Part of a small language model's weights.
Architecture: LayerNorm before each block, rotary positions, no biases in attention or MLP, capped logits.
MLP neurons of a small language model. Each row is named by its layer, matrix (up: input weights; down: output weights) and neuron, and shows model dimensions 32-223. Each number is 500 + 25 x the weight over its row's rms, rounded and kept within 0 to 999. Numbers have three digits each.
After each neuron's rows, "fires after" lists the tokens most often just before its 100 highest values on Wikipedia text that the model never trained on.

L5.up1010:522493500529505529547489480496508480511539471506495509504519486507527511501530529484465506478489510534514488524526481540517443493488514471482478495470478507452485523491492465464479485524535491485527513528546474454508489505502495508451512535503472480546532564525499502555467533489472519490516510521512537511510481504447494506479515498508512532492515509538482536522523526524508487506492504467540464478468529474484520487547465487463491483484463533513525527458491507516524459501460494488498519524505501471507508514480522467480522472459520486491465469494495501519421428488487476488
L5.down1010:543502511429467513489509535494518465447477488480510497545489498533498503477488493501510491520438508478522520515495496457519482464484481478499475498540508486508505481522482523468517512496511476488491504500506560511527477493474491510520483480485474543561489471512516508437495514478496512486460492517507493524506539471504485461481476531528520459561541508517496483470499503452537476501507495557484514496498509530475490492489504503544513500505500470453516505525536468517505534510537448512495492506529476507475486527483491518489468539501488518498475497476507517473517497477527476523
fires after: "\n", "-", "y"

L5.up286:439479471536522497505511501491487486501521488511493471519525463528525480463479509507496510524443529561446506485481484481483502520504484513470494524528493485434506492522522482538494497538478504520506525479513496473518572514522491491469507523494475490479461499439495526514466532428521487532473491523474497492513526511493524505516537502533540512483491522495487517498491510524490486510478496520476503489517509503484507474462462481485490503461501518506505494498491485505533504504513522482472528535495526534518472493490493443495515497477487534510499548510530522487486482487508450519
L5.down286:491484511501537471549487525531500511508520506538510505484514471453497519523512467512540533503476532502477481529441484471477512489524483514494504505536492462484496499580497469516527477513498495534560506510473541506493497501507496502514494534534479453489450482533516553492479459493497456473480496471520481475497517534487498471473509531509487541493492499479489493484483468451460524523487453525489513517498499500523490485516503517529536498467514504456508509436495532513464505495536523509464488490491501482464514520493432530500465506507528529496544518532506477544509462515469511499
fires after: " L", " S", " H", "L", " l"

L5.up604:506509498441484525515492465511497519514528479501569502491538483518552487540506486498518526516509521517500484500515491486547503511482469511451479529515512479488521481529488508504477484507526492478479475505525536478506539493514469519505500508479501547436512502487508494508476509501464527470461463567445511530501440485463509516497495480484547486441524489506511528494517508529481508477524496549493473481497535539512521476486494518450457503526496467503542525497509515510553476504522511462508510538440495462557524510509491519542485493524476482521519475533472525503452477446449488478
L5.down604:479465448499453483509517516457491471527515510487523544522500532557523535513459510540486499521492526516463546489479477508493504504479533490491489485471527469511458506489489487519500472511561519507564489497493490527504513436517506479496492460477458492523511514471499485530534464496508477504539529482495519522528490480495524469479487504481492499491516522494518488466483503477471531469562495484466546443449489479534542515510514541511535507542466485495508512456523490482508490517504480493526508488519570497512481486501508552469476537505491483487490485509467493530530502536487528452
fires after: " m", " hel", " M", " em", " prom"

L5.up279:487494521491463509500475517479508448508548480479478532503493489461523499468524529506478510487481448485506512555494467474506495539517497498515518482514505514469477506481522505494534544508519529526552518518497509525478484486549452478455494512512503496514516484495509493529503518473537543530547489494530515477516455488516470531486460472508490578481548540500466509483447517490489500487485526457516482474487495503488502497474487480506502537493488484496471528503496527515503525503462482471428479505518567497529527523513499472509534469498489485544525484506520467531494465486467478472
L5.down279:522506532483510449482500483489441493507496505461490494492501466496454476514491501451495445455498510478502467488480493472483518510495480509518472458499432517465508492479561527490467549489473479482530508499515490481464520513550507512523493501449546505489492491497508486493484516499507537521480447511477516497494506515570444508482489488526470515501502479510485556530499514497528518516472528532515499510526466486499511488513493507498519489494512481486526500549526489489511538471506490473490491494497512494505528544522516462499550509536489498506559516514485485517508450520518512466
fires after: " G", " g", "v", " th"

L5.up230:506489460518516483541525448509473494512526437517453508492514493491507521498478464491451507477533466486517484477515511484523485462463503521464527508552539504513536515491483507447543467550459484513518500540546495510496540493515457503506504539532520490504490490448515482495481514504508516511523453519506456501473471517491569504480514487515493539504503490500503544449519507497454513517469519508507507530503460518485530477489493504513453533456526504506541511530501486516535500549509498492483489545473549517536471470532531487531471503529511472506533492528498518485510465481517507502
L5.down230:489480459514522502492471527501454503504515494512542478506538539471476518502508498477503466536532486510494492479507479481527501469489535493509475484497522548488556537485529515467491523516471446511499511478514500497515494514498530539504507488486488504500528502486499469428511491484516529522479524511505499516484526515460514517497519557499473516470502518494477469493525517480533474486530502509498526486484504523552499493476503485504528489469510445481428505565560472535507483502501481510473492485524478521478524523516474527555466483473480492469495453506512461494470536493505515493
fires after: " a", " an", "\n", " 4", " the", " f"

L5.up713:479512490520534559502480484532506477517559499497528559467519506479500527481497481490505536472507493520538491496536465491498478513514517437470511541554536515497491523492517481506489491503485503515480508464541469454457489502479504466539522496506476525540460485492517515493485481500507516508498491487523457524473492574492481516508472504485521498463467518519462496487545500540516526501529508537486478493536520496488500472527501484449473485503503510454527502463494541495539507489493465449477463482488486530480521416510540410500448505489507525492510502494506487485504477528502501496
L5.down713:495494494439451478502494495513510519497528520501546453486493497484484515520519476537504504520474515488456540497485506465555525505500537510488500511469513534469515478499496499547498519470505510523473470501478543526496453566471509525525501480454501496509511472504514551453514489467512491496473502474519474503465559486504515564465509511524490469506524498502451466575476501476541543485481497543534453500519489494513504492514470568508488483460481556516466502506500513493487489507463517477505510502511514484477497515503526505439498461520514514488544495528506520538511492533494558470
fires after: " ", "p", " p", " per", "est", "es"

L5.up482:503465492504521478510484497508500503516547511473505460505493487493518465502489488511479505492503546529482553478503521481501491505492465516498457475527446466458551497482494476495495499525451469522466536505483486507528503499528538492439513521500470527483514533475543505579531503467510526491489497511521500499564494542494545541536538513462504478505513544543520516506525489511469519531463495514483494485506522487544501491498476471530485494512481481505492517487502498476505517460507510486499552541489485520489484499485512500495497500496473576471557535477506509480484510469504480458
L5.down482:443476539483508520477509489503467524504496464471542510509507526464501529531532523520492462515554491491530516457486535501500483530495531467470531520504508490476502490462488533530486514484495507465482491465523479537531509512481478486491494543467519515465465500492477495478499523488474442493538474473523529518502475501514456520488543505552489482553516468495440513521523500513498493516479497501478444501523540517476509493475498492490518434488462503522489469498514525540480480546496522506509530498471507543451518495511519536522500474500479534538511543471502487494502516521469530499
fires after: " R", "h", " H", " st", "R"

L5.up941:471488507457486547562501509504491492544567523516499505492504455522476492500485463477531521497499463502578511519513492468489506481505493504558490504511477483492527460536481506505552561471456516490496502451532500472498552513539505449498480513520481502530507475503493532443490494500507508510523495464504502473517452492493519490472474447517496515441475501481522512518513486489510540510499523464417558465540520522520498479454466463529506504510499463538504505498439517506512512497521514482495508533498521494501561487466506474476503542510488519517517484504546477496523497520534517464
L5.down941:517512478491523475486480509496480586508499527500532523491451479494503485560460528532508488481516481484460474480483488521457490483495498511497504549468440487491517515506496505537465493502498502562525510460556486456479512491513513483489513505491477491492533495502519482496507525539423537468442525514477549500517514494456458488477478503496486515539511501504524502485491530530490459503464544529480523491533514511509529528485498489453478534534451475484522523477526519504512487512487500513502466521493508484531524520496492535501503482536499460518504539442507500530496494485497491522
fires after: " g", "G", " w", " G", "ett", " go"

L5.up975:447497508479501513463465536502493528509467543511499529463477519481507470481501518523479535488503485477505499479467519532511485496474514492481478528502513428491501516522435520463495541479483501539481505454538457515521546544501519460485504513507508500489499484484524492506492493510530500468553510475519529500548486518505495521466508470472510491474468521510485506513470515498474520526505544458519516483549511499515527485509454508489475523485486508515520540521519524498499462480444501482462517487531464504515473507477522492482500507565479470526508496476507427541470481487476565515
L5.down975:511483470549469539480500515449461496495488480470496540496481486508503500531512501459507494482515512498504470509501475512485510499522544540533499525504495536501491430482486562522480515547461536517484503460532466547512480491529485452516506482508514521532495509512461538518460521464468487517513490552506522464517489509501493521520539499514488476480509535500481484504485526493467484523540488498478512538500507494529506462475518513489513486516486486498503492440493487528474524484491554468463501515490499562508520534522501510480527518526513498497464523481503480503538484505489494530
fires after: " T", " t", " d", " D", " B", " b"

L5.up745:452467501475508550455496467463511509510466529506514493492470477507485474513478486482490529516463487485558473511511477478496476491521442535496538492501510483523514503495470531500547532493489473473481459468502551480502555514472465506491513529546512490511525497446522544491505490500473512508534487517525502484535477491501494501480498512478490523511496493504512505468499448510519513504514505496490473517526489526518490474501485493504497487504441518518459534536491558512539510505525522480467485495502508492497529443472509477440487531488505499508512495498542462482472477538502531484
L5.down745:471494488519509522507464493495483466482549484510496527533496490462532495572493478474468511510457515508508529495530512533508491484489515525510491502511466483510493467508490533541539559466483495525503490451522466498517506544518471457541510513519473485508534519539531508471479484487470487501509467475497512476495459512478446473491523554476490540465502497519529510519519515534471513476507521510503525486529549527542493544460486480474466505456459497506466474490453518501496502500524498535498529476462494536507490505492498443512521489506482468493493531485470487442505549510488520500
fires after: " B", " b", " f", " w"

L5.up355:510478482478504475521535442487494468518504509522464536482487444495503480486500472494462501471526504510491534512500460456476461437512438556516499518515468507513537521462477482525530465505475452528497498501461545491482513473522523467510486518505498509485447504472492531508487481493480514514482440545474496540485472531455492465484514503521522543525520518476544527443477521459477509514519495505496508502536478477484530492498529503471484502493520510494507518477516519495539479484456541493550520503523525487544495448490502527469516514486498489495509512520523521483517509483554507541
L5.down355:531463555517534507520485467537494477489495514511536531501473478541473513480499451481464497477509514498503520510513563473495500491512469476506506490529502543522470500486488534506547499525487467481494471531496523514527493516507535488475479486499515479525520493502509504494481520469558478526543506502472479500514477501485492542502521501525491480506503487502498457452470516502498500490468517497498520496508483493509474518498540486476499508525524437523517487547512449489435517481465534501517497514489489525502442487522510449490517467479461518528485473484491502497496500479516511524
fires after: " the", " an", " a", " The"

L5.up707:495513491494505518531473487522531464502515483493496562474498474523501499520496531487469488496479544538484502474496443491524522500508517479533528536519494491503510511466471475490489518529432498458487505496484488491509490539552491470480532496520478503566515502495492516529475465498529484466479499494487446516501503486525472512512497474525517531479451522497497498444472524496510525515502528467458486498526484523465532504535482517490510501517503551480540511543503474502541510513437462472467492554498516505464491509493478461507549481485511504493501490500489473507449492510521521530
L5.down707:504546524525454490498528498492531465507501496465489542505442507487491505508490489505475460503545493503475533521517491507533503491500486464510515537432503495510481495495498502476495517487493518504505468472548541520544484489506487514475539496457451521501560478514522491558479502496509549478527535516487547467529481474515506514519481536486472474520481459518499490523512480535506509478502513510463497513574500530468508504452513519490488488548493452495501485486476502470454545501466470482501463520522463514495503485515489519519471514551495514475524511438481495450487517504487519508
fires after: "-", " C", " p", " P", " c", " s"

L5.up95:541472475492438509510482485499500485476446517532500466511492509481488487516514508439499503493542541477513524529456475503573530514482506475521487514498504520516493499503503496473525480560510523485498492498509506461538541509507481459477475526520491537500496479423507492500485503494531504507468511482476486486501446500489512481565501518502516519504486484464526478541487474474534518524509495472437494478519510514476527489516434474542485489464472457517531530488465526474473492489487513485493501517511469541532522488513541498506531444498503530493535540522519483508497484539465481459
L5.down95:490503442509495493517536480513501499469504494488468500516520471492452501511536516505497473481499540502478477499484475540515487471500512497504491509497491466519528489492606501517486495527520523499552473549495518476521483487490473511503491444535497481464514531555451513475486519525511509507479484516484496487475504539524496522474515533498470496496461482488487450514529521523442582469475471472491527499543520511507534476473510492505499530472513507508555502492508476527488522477500512484484490515455478461497510481509537557520496507546472511511515488485494442523516532478551509517
fires after: " G", " N", "v", " g", "G"

L5.up554:477457492514466491553489478485546541510512486495530468473517465498496486510491465486498542476506566499509502485532507454494492525470471524452481486554500488508517517530491504494503523498498490474497505505472528526508524487504488504440514493454518513508454505459500527553491473489484521500527465535522463502513494500494532496487458502541525518497524526481518517450504511495441519520452487530512515474495501503536507499534485546482461519458505500511539516537500502505506462514497491465497518498456552536548496482517488448493511515512509475488535518510531521466434489471512480483
L5.down554:468509543512502513498470462488498459523476491526567492423433504513496514497510502499489509504468535480503476488462477490453513496474535500524540455493501506480497507547489470513496514467484497541485502501463455483529508504497467511497491481545546492501517494471489482551461514461507502520516493509540510482474527484496452460501476547514490505465463527501489493504489506517468482466516513487535473487497567551534519514582494482512481475466527494501504527488502510500512532498490495470531494453510510516494490520512487523502466487479490466504479524532516474487529492486478488502
fires after: " m", " M", " A", " a", " b", " B"

L5.up305:485478505477507459507498509464491504520533493505519458485496532450473517474505516498501514518507508558508521500523469514481493533485487481500498475505464475518502465460485472512502514490496510539505476480514471460500475511530529443441502493466483498507416490486525550502533515456493519512500488473487440505526483545491527495527503470489494484509513547550494510500565537499471512519474513485505516486513523485466538500480500492536474499523499450515497474491494481499485547527508531537540522510497488453527469491504500531474513480487494490501556521486500527496457543501500488503
L5.down305:472504524510538546516483502488520486485514525501515486478496496501487477508479491513523520473504496483501456509494510501437470475458460496482479516538537522486475518454570440477508497553508523490495492508548492494514531487480507484503476563541506532537474487498498522526510490473526523492497508536505520482541443493511566494489532535471482522480505483507470485549503511507543527465499518521503512495515492526508513539501491482486520512445504471483486506503504519490493490491534498508537510482493504504456509491515441446495515488469476485533462511491509469498492526497457487475
fires after: " h", " L", "a", " H", "un", " R"